Part of a small language model's weights: vocabulary 8192, 13.2M parameters.
MLP neurons of a small language model. Each row is named by its layer, matrix (down: output weights) and neuron, and shows model dimensions 96-191. Each number is 500 + 40 x the weight over its row's rms, rounded and kept within 0 to 999. Numbers have three digits each.
Before each neuron's rows, "fires before" lists the tokens most often just after its 100 highest values on Wikipedia text that the model never trained on.

fires before: "\n", " ", ",", " ("
L8.down626:461541471512495523518487518508526499516466561513526551513494504509486525530469473458471566398505473451504527538474524501437478514448547523521485520492455533480542527499498516548529524444489506507476558604477458479498475523519560432476521473549495434546465495504564529510484412547485544514

fires before: "\n", " The", " It"
L10.down35:503526398520491465481539552464500512479447451523487492494483508491469486483495429417542511475524497518553524557498534515492482466506484513502479486432507528555535528514520455486459555463589514541570490482427536397475552472496477457492500534498580478497524527548523550517528457523466492464

fires before: "s"
L8.down571:484490531534549534562400425508525425457514428480554576551422487573471472544521501500446543542481472528469504525461501486476506559550585575516478467514485462480482490434457535469487491508521508485501445489434439524541499509518495469536522528575527454450518410436518478480498515500414490494

fires before: " by", " to", " in", " as", " with"
L9.down889:500524470452480501568527457509497485518462489424474438544441606514428470508500476441527509519486470508500392507526497513513496477440490489598596445519468540485540540489407557519420537528508568491510529459542393525435499481540499506439481453546532537486525458476521490548450445535500482529

fires before: "s", "ing"
L10.down439:462506488528449510511483465543470472517502552475572471480490466513526497518529496544478510499548498473523511442456505450475525482501519463536442470544442514511493462525485534486571540605469571471525571501599479530484569566517498498555470584527464487551540484378526524456440500459451512604

fires before: "1", "2", "9", "0", "5", "ist"
L8.down522:577523493446514448493434526444468493569500467437525496479413513555438506512482504535506437440490511469499491513425571513483546462564447508449551465475432473466500492460545529544463542449462476491545474528534469537536437476485516516552504448508487479485436516522507525476441469489463551459

fires before: " ", "."
L9.down883:535514512501454520492577519515479474531583587466518447540592482459539475450517508526499457462528547505491521446498507436567541545483540577549388522436460546501523496535470531419512462516445622477434538454517506445528487452461543496467432505481451517500505561503455551493472488497406458491

fires before: "-", "\n", " "
L9.down30:537456479470477502473499507472508493517471491538450562516385419445472524439479460492500491489467490512505433562503511492500559428506519532480571532512454538546585440475506600509496482447612492504506521520449397477460502543518463476519448552444488533500511478464490539500457437506491477540

fires before: " ", " the"
L4.down917:520445427514388489445464472528467497475541501533507489511500445507467530461524500533475531514442541472452572534520492483520548533489509471519508547551462499515464478456547563508484490564497442574555439529472482410432464550524445458438453472483513590497556542457533547461447493440505557493

fires before: "s", "\n"
L8.down48:527486471491475517568472461506489548525516549480562496419501467473469525517506489417458446481517582527435463476518512611551440425438557538498465396506525510481465495492458519522508521563481492528620559556489497501466484488504509485467516457473564446476479510521464447519584408455553570523

fires before: "-", "\n"
L9.down145:508506495496511478507493496480537500530506526509494558524506525425573502475511417452422495474496555496552530444559584488490489541486523518447534490539468482486543485492545504480552506449633434541429501497494420500530438577538400503521493500430455560477499504530524537496420497508414502480

fires before: "6", "9", "1", "7", "5"
L10.down530:514467494518486532541500417491479435505467520401541479514456485542536468494484449488471474424470528597556580465421550522525482459563510472518535553462453520436535523499548498474552530515456375448490559489573498466509486527423466444482603493477450506436527476468502443512479480437535583451

fires before: "ing", "ed", "ations", "ment", "ement"
L8.down501:485536533506493461544499513459470434536582517507491491527557462514522523470507493432498479501475432507486478433514563539393510515481524494519524504475428518580420513553547506543456553507500497445466490487483481557384530505519509480505448518521577575512417504515503483497481562446412467508

fires before: "9", "0", ",", "3"
L10.down288:419437441450543453552488483486505487538464535534542456433447583549561531518491399471489478417485514496468494456505498526535471460495527516461506522547488430470529444547572494522512456486427450520516520599457540550514538636498470512509489441470553497512512524473506509531532497481465590443

fires before: "2", "0", "1", "9"
L9.down758:510462421531505468503486486532466490528474499554505467524466526534399475488465450513535450583544526514484484479488588519426537462479513521489462507535532533453517507508430551496445575488495496487552471528427483492527384531513531539495498489545519581466530482497516505450526502504408520522

fires before: "1", "2", "0", "s", "ise"
L10.down984:545514557470508481474503568476503557513562494518497521479552417495590495513443527474467556478488468463464560469526482486570538503517546470478569485487395482449519408477482504468507526454522567528505533482587566526526491507495545529495560431486608565432524520574597486466553558526540520579

fires before: "\n"
L8.down655:528468502473552472517497492501503488479486542524498457503434505415512552516432419451513597457482505521570459472465579526430514547445535564553491516526454540478530513456551534494463556493555534530506472535457411501563503530445484539535527543434571562504499516514498416423523474478514533496

fires before: ".", ",", " in", " and", ")", " to"
L9.down731:530560522505471534492488506444471467499498536450573508560492483515457460556477545522487533424494476434503424533529494482496447524422416474519460530522450510482522460450504509519511535571577486411513498528561598522552499496501619543520520479466482511487514503554528519428462476562506549465

fires before: "1", "7", "0", "6", "2", "4"
L4.down277:474526467474513442550433478612552474456480587511449529505532452523522496480546486466527463549515533528551477469522551476518480547549503523508516507465515463416485455444541519505449460517497438458504530413555458507483576526454570454480467484587536548536463483512489492512502470471507512548

fires before: "th", "0", "rd", "2", "7", "5"
L10.down825:502458422468474503481506412483534501541493463540510561511468581565477504448557467480496535544524491452556531446452485490469590405524460515428547567476521491446515498508519472556523462520450545454487527487533430487450478504460484541497469400483544504539440475383530448523477497544517526541

fires before: "s", "es", "ed", "ing"
L10.down763:505542565482471447453541548574502417480521511520445492541450472547531522528495446567471502552540491427526515525476523562611522559496489517532513463519496449448477473481492446506484531497516554500549549469490474449530531492509516481492535532515431524521470534491530505444544565508462437530

fires before: "\n"
L3.down891:497483467461517530444546551536545476493519554522546419549466437545463585481482538417474524483527532433480483444520435479474495513480486515493509537519502515478533571459531527526443464477526519483518465552507471481537529507514539574513438520528407518506508518496562484519513475480440515508

fires before: "1", "0", " ", "9", "2", "8"
L9.down69:469450549467479525525510505486522468509462555525588549451448454515502514441542511522519511568587489477576504550464509488448455537454509481516526552510455476496541521447440470508520456513568482477519464498497473477526592465521563543462515466534496530480482483539601512497467477509495501518

fires before: ".", ",", " on", " and", " |", "\n"
L9.down361:522500544486564485428471540517482447538490507516517485508452446495560436484506486521554476526474558476459440487492447552442531472443528537504498460524435495511495495497432594438484466457555541516428469484417521546530548438431508543558467500478539544400494480506486510550514441574473550517

fires before: "\n", "-", "|", " ", " and"
L8.down56:496458556533477422529510450506495517545486507524406547444472537469459540483514511436475508516549511573497513460489515494501468507491510493498440520480469483527569489484571503512483511473520443642546533586500455502489511537486468521480429505442498568502546502503504552547431414528445504491

fires before: " ", ","
L3.down116:483514488494568495470489494517450544465526512513483522562487494451581455472560595478507486488408474448506474526482504473488480507534517499534546536447521488393494511527547498442537461496475568499458506553481483481475489492499435463570512486520417501481511580499456545466400553492517503396

fires before: " ", "\n", "---|---|---|---|", " —", " Goals", " Apps"
L4.down287:522512573437542575497515539504536436504569505587453495471523529541443425446467541497490497464435514525496430490533489497492517479497472481487476481514484524511457430533508516587523452524473464536477487545573546520454506486477544486513522531513539478516527467464508611557485520513469480499

fires before: "\n", "-"
L8.down80:596467499471501553555535481545534478468539498482489494510515542386560516465535428473468510524458511476467571505439489544516550497553446513488500514472538470426470468530456503482439466481586530547483519554454462453493394467572475501473462567453463572462555497543481522470497524484483532522

fires before: "6", "5", "7", "8", "4"
L10.down152:483459490505563477522486508516525500506548467443492519472522501446442526450527496552494496486574464493578488446480412467518508513601497571477467602399507517513492564509545467464523518451438481543519538496527420483492463495526494519502518514557463552433470525472478451484563514521516505439

fires before: ",", ".", " and", " in"
L9.down689:507529499483518469458477489462441533547531527528487512507530529426479501535481428572663526430524547498520498505521510532507515464525530527495522580417533526445465444553555451496499465446488484462499483542511514452493557396504481507486416431542466485469485531573548512480580444514468511478

fires before: "0", "2", "1", "6", "4", " January"
L8.down114:501458577492538445533472521574458510517453503389525463513465497509498514399473472568424481527507525436434550502446483573488498532547574476492422546414510526505500503472546506535459454465440502449557446519484516510472523477573541543495438444522520535482512450469564405482475445554515505477

fires before: " ", ".", "2", "0"
L9.down967:484510394460513457535483562525557516546538521537559521524443452451460466472528567471514511563464448509560500477516500455516528442524479554550449478491510513459484494563437493536538407513436522499519493566513514571532524514478536474520546496457498532483531553436444553441544594505431520459

fires before: "\n", "==", " ==", " and", ","
L5.down340:457445499429504500456562538466460441492509515513477457511516472576429441514522501503568446435544438517508488530541521404548500488465528476487469429535476507449462436482472533503523473546501576497510476567486491538468534512513507489536504518516464417478539522534498437530466434523537542436

fires before: " ", "\n", "s"
L5.down627:546466560531500524482472540520585545490502510451522479498506541464490437542526527544529472446426611477505546497491493521516533521499494488524461545532410435468476473540540472445497557462506504612523485512419383533458469486520580464488496546443492555502490523514489495496487517413493554494

fires before: "s", ",", "ly", "ang"
L9.down742:484537449530446490556547442547554431467447504460559462561485527534566454536550483495490497497491469450477555452448514481517454450486501572564494461505498549465447492503559511501582470504478490509508472509480489536536539566491510558543508449531540489469508457518466461547470494505498482459

fires before: "|", "\n", "-", " |", " "
L8.down405:409501505438527449438452550539493474467479518469537470461490549522471541522484554517473461607530528487513452426451553516592482475442403567528487457481436504490554425418482506476454466624576440486486601499474558536500509576520499521463500533471547544443496505440425422512492450489483487512

fires before: "9", " |", "8"
L10.down884:457484468506446516517431478511518483519468529479568487482527471537491465471495506429456498510455446453506520471535537467554438532429453476471504478477501516467502563434475545501346549457523526494541435521448487463503452500461458512526525531526551460567483530495541473456532425469516479524

fires before: "1", "7", "8", "6", "9"
L10.down651:541544477497511478485494508539483524462549529519440491494431461507540485473465542537457559524530430482520508481479456503479423496554474494449519489474482569493533522511538495500549449503511407506498516439451461535598469554477466581440521514469495533530486513506489484464530547474512521518

fires before: "\n", "-"
L8.down915:542542453476518515513509446459534539479492528451511429524475453443479536523457475493498486410525531483529483462461509514468487438491531588583499542541556446407523528512547546507515521482508498494479484494464466519503407520521483556550463572502487529457493497458477539446421474507459482554

fires before: "1", "0", "2", " |", "3"
L10.down276:500495465542511546442541448456485501465417542563525580538519427534474563491462449478537571506470536520473536495529523502531540488472520481491537458528474454486457446512536444443422542518542491581457494529502538520451475490566493441510518517486495453513594474460500554487490458530522473519

fires before: " ", "\n", ".", ","
L8.down455:421569546484484492553523444570583465441499490543462560452506500503470465506442459532478581505382515471514488494474498498524451515524530555468496501506418524473532448443507488525444466517581533463481572534531565517500549435464517480502539461488502502495550509448517487506535498501477521504

fires before: " |", ";", " (", "\n", " GER"
L10.down207:516481528566462472480466519527533486542578529560477489514542547567454505479522575581484440512563496448495500571447485502484481502518504496578434528517578450521471473450571461520526480539581464476513503477412558560513499506511492532536519479497482465461469517538463445496473485542483522510

fires before: " ", " May", " February"
L10.down917:468492487516509490525493564380491448547526470492492520568495443557512514491532497489434522530485464495458454569506473538539452516556518559465462488478470602509462484484421548564483460581450515486471434433527488549518474521500485606496530501491516486491496509537595585538477481499477589484

fires before: "0", "1", "3", "2", "6", "4"
L5.down1011:424469536531547553521521446495508477432513567513477547461509469485559458461529514502535477526485534567519511533514487527527487553498566451507509496506452450503492482491544559542515493495507515574470483528529456545513465506598468476510475503492519542481490514512465564479490505533455481533

fires before: "s", "ed", "ing", "d", " of"
L9.down974:560573511469490511526585426457584530529517501538418514497480472471426562504520491441503457527484480477496457552542525542449528503546487512496471462489470493425420518611532525535462541485488538529554521509426524391500454411465448518511486463560458547518487502504525493529524443501421520544

fires before: " |", "0", "7", "8", ".", "3"
L9.down813:539497512511549516426493451486503500485432520506465583584475457454441476480512525452484528518415554521484449484534526578480517491443490493492544455521447511477497457540492547429522527483549484518577456512487567504496464465506573516554477405475508563522466472547439488488441564469545456522

fires before: "\n"
L8.down377:497493488505453562536566501551471483503460523502487567506482492429469551451559483496461557523488513536524503460526558517472473559451478540448522505559556541480486512501532498491482491473586492532527487457402469410501438503475419476548528557530443590500489451500508511514504456492413541573

fires before: "\n", "s"
L8.down701:496564430500572476537450517510487456438486492535505469544539487472484506493451465492522539527481541518512449524497507511460423508531502522471501475475508480446469521479483495455470511505450545519578493492487363481447474422513476514502539519521470485515472481459547515480480436542495512518

fires before: "1", "2", "8", "3", "7", "0"
L10.down158:566419396512443533556567520400505485511493470471514560469464516502510494513503508522471532536505528550458493527517499558515479600537467479473486487531510547470521521440523484465508544542485518478444567396508385413494545557406514435533477564459546536444537466484506509478440417554484523509

fires before: "9", "8", "6", " ", "7", "3"
L9.down836:537478471531492423503511471504561563539468464475488495512506508529496453484500428509451507533481479491517498522512480510493494520508500493454404445500477545512476551534525463499452574496468508508481475517524465475520458496523518479517526610531544448491592445488573591517489500458500489507

fires before: "0", "2", "7", "5", "4"
L3.down826:523591546512474557506422515467498540478457484474462540562552505484464503486541542511529480548449517514543553554451477505475482436494475482498505485489490490553544514588474586497544487430429396510511477485482459467461489536452523428550502556530524474516490476438513491511447495486505462438

fires before: "\n", " The", " In", " She", " It"
L3.down313:515521481523495564456538480441573410502506460522473580515483505432501454488471532437482551462539486518489467493528548446543532526424478467466507499553453535511510482450523509521534526494545575565497514461489345524454445497535525457541534523514505518505447480505491560474528462494535498526

fires before: "s", " of", "==", ".", "===", " to"
L5.down410:492492486568498524467532550522482526471444502528555461480436499565461460448491468510517555528518531452543549527468461573489500556498423556447547509514511491520405512485521442518543516481505551517539509524549494553500529491490452514498560546597566475569473485478429500517534465480529510615

fires before: " |", ":", " (", "==", " and", " date"
L4.down325:520475458526468478521438478501540441537452479507406421424522510486530460531531514508498481488534425467459465466470531472541537468564509487498490485581485479529586414518487598446521555430497446443449429510539525472496496490501499574487494548538503409468586496536523473534528501506533526493

fires before: "9", "8", "5", "-"
L5.down269:489531432438418460484419496457534456534486484577483539556473473604533546547403499535412561522456410541519463507576472518538509568539518453463505468501494505467489525521495527496497492503497493472496489488527526474481495524467466547504480507563562490524442461465580496498501523457487506555

fires before: "\n", "er", " and", ",", " directed"
L8.down203:458528558459534438481500466517502509474565546550489517525468526430527515487543471528498435517461505485509495483582545537566566483484493512475458487473546506480472501540525490457413509520534576533542531538432566487459458494513435454426503425467466559469533419525534454514531529503469456544

fires before: "ed", "ing", "ement", "ion", "or", "ive"
L10.down331:465528460541521476524536612523510482455526505522515508478480445425525459440551457485481469524540511547502437436550508517394493457455545480460522555453481507582515521524527527495468584544461576500392473473390461485538475430564468545477526525465518525537458505487442465458517575485468482510

fires before: "s", " "
L9.down13:527526441540449555510457502545475519487472460467543530492447465554514469484543551532442530459515472544511539551533530454515494500561464497500453537532435421517502515495497489533532560566472567516542541534502552485515531515417403465540476530556521506473528511462516519488483534445474483557

fires before: "s"
L9.down64:469502475489415556501476485503478492458474550497522546462472485547494500557494490485506448504552470480470550527505459453589530623528451470455480504531491469564514540528486580491514522577556526522535492465553445467537535530513545438426531644507419550502515567478457463519527519484452440532

fires before: "1", "0", "2"
L3.down671:536502503539522474546533494534535497416523519535472530518475394461464561505477484510514512515457491441555546515517526453512545557516525543450488484644483481475470513450558512561429491512458519505501486473494431490540500572526513576497428428526482473485494532560514468490435550504525423577

fires before: "\n", "born", "0"
L5.down382:510433493516546511447513494533518545507552531540423532436583515483502526561549472503486483461538510539567478502524465553458409526452559422486457472484458506551521503445503429483493503397508537483544550494533490536507506538522503492452488448476560465482455526529537479467537427530474497506

fires before: "0", "6", "5", "9", "3", "7"
L10.down244:539567498620563526501480456504479570467551540525429543581476479456503562554517412502447487469573566415438486514484452492384520480475538530454518535491481499474508483526472556549494519480504429451492497414502486460465545497478480467506503516511491463540471552550488544506483502508515476521

fires before: "1", "0", "6"
L10.down75:463512573500475459483544469468533453516463473511459619516531496488511457510504426510502553524489428535549453530559468506449506532505523574536487539521451517490492500483447512583493534543574515461554548527468456477521519522506496464512560454531469546449470448543445535474454486572515478518

fires before: "'", ")", "0", "6", "2", "9"
L9.down777:535508519481485468468521541526520542530564464530495453524506437563571465457489529505540503547561447520468540459429578432494479511532508463444579499487442488492473532487512497466541517461505412444465527529532465507469568514472586449449478534471455538566483452525537389507451485553519506524

fires before: ":", " ", "."
L9.down274:450506504518430441496534483506605529519534470473455513540525488476446467501468533526543506501473534480560499459476518511477547460506543523591464542475543439466511498544521451433524446531466460495483526462495571484506468554484509520481461564589525502510525555462466532471581448468468504455

fires before: "9", "2", "1", "pon"
L10.down396:499487515558516442483498508512483495504511478530545512525407512593468530509410459482517520540485485544470479503404571533493505458441462486451545517453542548485521469502457496554500562417455494553526509475481501527516439535477508502477510542501528494443533480494537439583490527429518488522

fires before: "2", "1", "0", "9"
L8.down121:594496543495499543532505370551544523452469540520424470545445486454484508479400546486475500507518524468501525509442519550532530510497575471493495529492500536491491513375507512575473411542523558540540498520552534490444532490550493521470457433465480460482477536494546447494523485517553541492

fires before: "\n", "-"
L5.down276:512498481514467530521498584503514527499512540503502481539499440469498460443500532558524482494411530522468502552532588526512515520474535539507530516490504535492503521555565439514521459487503441502519497531491454500503489520536487495544493506456534529479585579484514479483541510524432471472

fires before: "9", "7", "8", "6", "3"
L9.down197:553471538553532487515502487472468460530457470496598477547603487563504485488557508468473524510501492529512484461506511496538491489558576502490525460487517530466457470440420476476518494454477456499522497569522474491504528484496443496508504475461480477524483443382514561559539475513487506489

fires before: "s", "ine", "ines"
L10.down62:456509432483528505567563507509538499487568503533422451510468453528467501491516489513458521630509520491488553476520407546531528498528489461444465535513479467499550505508473463561535461512478505491482543529442560470487464515585454423584530574529540502568515446465560516539555525494476537558

fires before: "\n", "-"
L8.down454:521527492509462535504513478516507504513477481515500531525469460428459523524477478505520480539521505447523546507478522480522464477497478554533487492563459488522507549494450529503500507474531506477471511484449299505605471501483537508478492476507521552579484523469501477499472506495526465487

fires before: "\n", "---|---|---|---|", " "
L4.down720:530487509505481480506491540481510607471554467506462494474426559496448484464478484521390490491511497591501583442458482503480528520502555585566432452511427498517511478509496557452473510543518447512469487502523492507521506506480510538588520507426573524523485491532495459563423537463531510503

fires before: " by", " in", " to", " as", " on", " at"
L9.down912:496546541525482487500452483459496522493491443462463507467431607528494573456514512519540525490465491515515507567439555476455506475465461492462504433500591470477531522548436506506441534457515481466475484505508461537530463481511486491524520550549564472520564529501503497511503412548439421560

fires before: "4", "5", "ed", "3", "2", "de"
L9.down71:519570505496449497534441546498516527519481480449516506595495506508475494520522576477461430430528521429472472520454543494439520567556514491502497535537489481530555474513497577528565481487421447489430489492464589473528521498469426520522558549448508460486547498492480478493476516500492510531

fires before: "9", "6", "8"
L10.down594:563513507484426515530506443510527519527481494485516542476563591479506511541502460527483565533478437562500506423505490480523490449496527476548483484457503472487543534412427562521378493502519463498534458538471452453452494555483463503540500472476495466556493482512507524472473519543450516491

fires before: "0", "5", "8", "9", "7"
L10.down135:431477489524581427539453481486499463475544519473464542509506466437494532544555509494432462456509549456509499469498528554480410446525548568453506531519468463458498487480542486434460504468475532488480455601543486431543457462478463518540515494563552531640489565511529523526420479502422501563

fires before: "9", "5", "6", "8", "7"
L9.down243:590449472453465470446502501438484506534524439556566500486485489530463498505509522537511623497517512489573521491515570451453503531489443505480461405491475518525402499470454487505510473472525556493447520497518408472535474451584464511495490528512548517492498434445512582543511455449454468527

fires before: "1", "2", "n", "9", "er"
L9.down485:511498488513470480473439458518490487606453481518492522360510494476584470501581517489550491500536541505444607502459572530459494498565476512464551501467519480508504516486533560537473502473441506446495544519560517452512518494499511553512517531526442502556480547458550478543460541423525487507

fires before: " ", "2", "1"
L8.down1021:501444511438514470487483552507528487462464480525497519557524467461507463508460550509502498522528488515499578511445437530461566459486525490548516458541471483462524475511530431535441440505465492482513501549469525522510487571561495531510469598485478464493565601492522436425530465466561542501

fires before: "0", " ", "1", "2", "3", "–"
L10.down585:504489511521482499533511574531516563496537544458495497391570507508494495520475373476510549480478582589558472538503494543502535487443545586439472478541468550542533510458538555515505464435554529492427478463457442486452448526512496509530608525448520517425462494553515518400449499581478514518

fires before: "9", "8", "1", "7"
L10.down782:442470495468496448458551536583568486465518511547489472523459535526496569482417516460534429491498462447440533542479574467472538506465444467461477507582465505455548512476453517491475477575500508514519478436537497455469521510511521566556553536520479467473520528496517524503500494486473526465

fires before: "\n", " The", " "
L8.down507:492448475514450535518508549505528525474571492497489489547467438449471537467464473433484633514532491543548506420539532506525489498425500500527479482518510545511519532445516474497493560488539521531471513479467531460483511466486530461541533490358582435459477437545570560488569457560478479463

fires before: "5", "1", "8", "4", "2", "3"
L10.down577:451551522500495469528450473519511506486454442506549458553441418529462509510449537567483464515498474473484456504494487513521534551507472487453491480457540525432422459505491510469491486523415517483516499468487490442506553485480500527504400477512506431565515535514500485542458519452496489522

fires before: " |", "4", " (", "2", "7", "1"
L8.down958:480461426471485516566526498449568506543510516542561501503428491502555502439534429452496506479523433502518484525449508548516495523583501476534478541479474546470527523508520501474551486535538548413546502541438531497453453519487466555441525478566497524537523544466528530478540544506472453492

fires before: "\n", "-", " "
L8.down3:530526508507527490503513481551439468514531469497473506523594472453523403512486481374479504454470477474491487465480503490488495527497577484434529508472535495502498518509533534458479466464459490470609543462463371483492499481534497435484538455466516536578498435478521531469562523570466533511

fires before: "0", "2", "4", "8", "9"
L9.down546:427477551506498563515533494479437506492504500495492500543531539575479512470502450497463455507545541500588538523506549459388543514507558485492548436522494449527501521502443488510531473429421429569491547517485451537503489582506547491526472518494498542515479493432527511527525541474525579519

fires before: "0", "5", "1", " m", "7", "th"
L10.down180:476521466608453471478429464460486495469547502465463507511474451450439418522504496509397506523467481503506541564495544489507460502473538499497529529479543531463496504515523555480499527459565489498489574470500596503497444528466476515544518438507518500584511511467539500474479460571522528526

fires before: "0", "9", "7", "5", "2", "3"
L10.down448:521442497510552498493530483490507456482445476458532459567460514488461456431528512540473522547524488427492550495373553541525563459485513500513545562497481514437525434471463459526501479458528481511499473521510502550490514505503439495535479446502414502541503465478446512511541450469540524498

fires before: "\n"
L3.down756:542511458476514474509487573494510533451461482507466488570482470537454514499496499475484473455558545502540457532459507485487577480461568562469479574548521540550536493461575515613418497489511482442481512437453397486466542474560556488535554493559494445526455503515509425538528472475529524485

fires before: "\n"
L5.down626:539510486505521502459467462499485479406488518529518475535526455463491536514493496459525607459489532491434534450496507544483510474504462465514446423487470501449505548493454555490561511508524519466449499514488326499489496568551600567473521553539505483549500469478515564500500455506532519461

fires before: "-", "\n", " |", "\"", " "
L8.down851:450481511506425491561497414455525480508571517479478524459530458396487438529543524459493477535567548464455525512556475516467404490440546473530531441527526424474428536474545487530567522489606512468607509473469434489544477502497450473527492423452480492423485513417515498555473463512581555491

fires before: " ", "1", "2"
L10.down48:501484535462514489444490528463505505410541536524460495550483456493502499482483532451511483499543510427506519550482434499503438500507565518502549513492469569502535476512528552505495498461520538519533464462546442456541483493520500569537492500462457543469506603529523509490489569555523504452

fires before: "\n", " ", "-", " |", "0"
L8.down625:443521512473507558493492508557541453468562473509433496593483504449491493504507510459528515552521488558516501460472553530467448449510511445469560448536453503508541469469543585485486509513563591497513467461503413514518451491470510516474518455471518521526432545408501481416503461511519524504

fires before: "0", "7", "6", "3", "8", "4"
L10.down624:474445549490497426492514488476479494479488476555548482512532503515612453565555457436464539499493524504496471545580513455475491521535526529525516471445454451533471538465565460572497530487499529511508497538533483474521446513524518468515584533472462575451514546525430576480555458526451462499

fires before: "2", "1", "0", "9"
L10.down490:492507487528531535474469517563546457492600564457510563551425438492489490533463490467489481546489473526522536490535509450552539473441557472507497564505521527477523545462495412531498487468447508538506437433635509545566454517485540533521476469490486581492449492483555488521536480431425521558

fires before: "2", "1"
L10.down977:465514477475501474439523485596517505495531462547523434517402527500522464468439506583477500497486431438481567476544501494502463549508481485517460450536534581470466507569491462432561479509509558503525547500472544490501513464477537601499426508559503549492526527430508491485547453537491510511

fires before: "0", "5", "2", "1", "6"
L4.down106:484488525495506568573470475532562500542480520561510411464571497517503569434451487526488501539488492519558524551557526453479539398432555541463508448428506428517447532488509499482537480495545458518557513486550479564493498506573480439564550491490468554516485532517500562489459543533460575578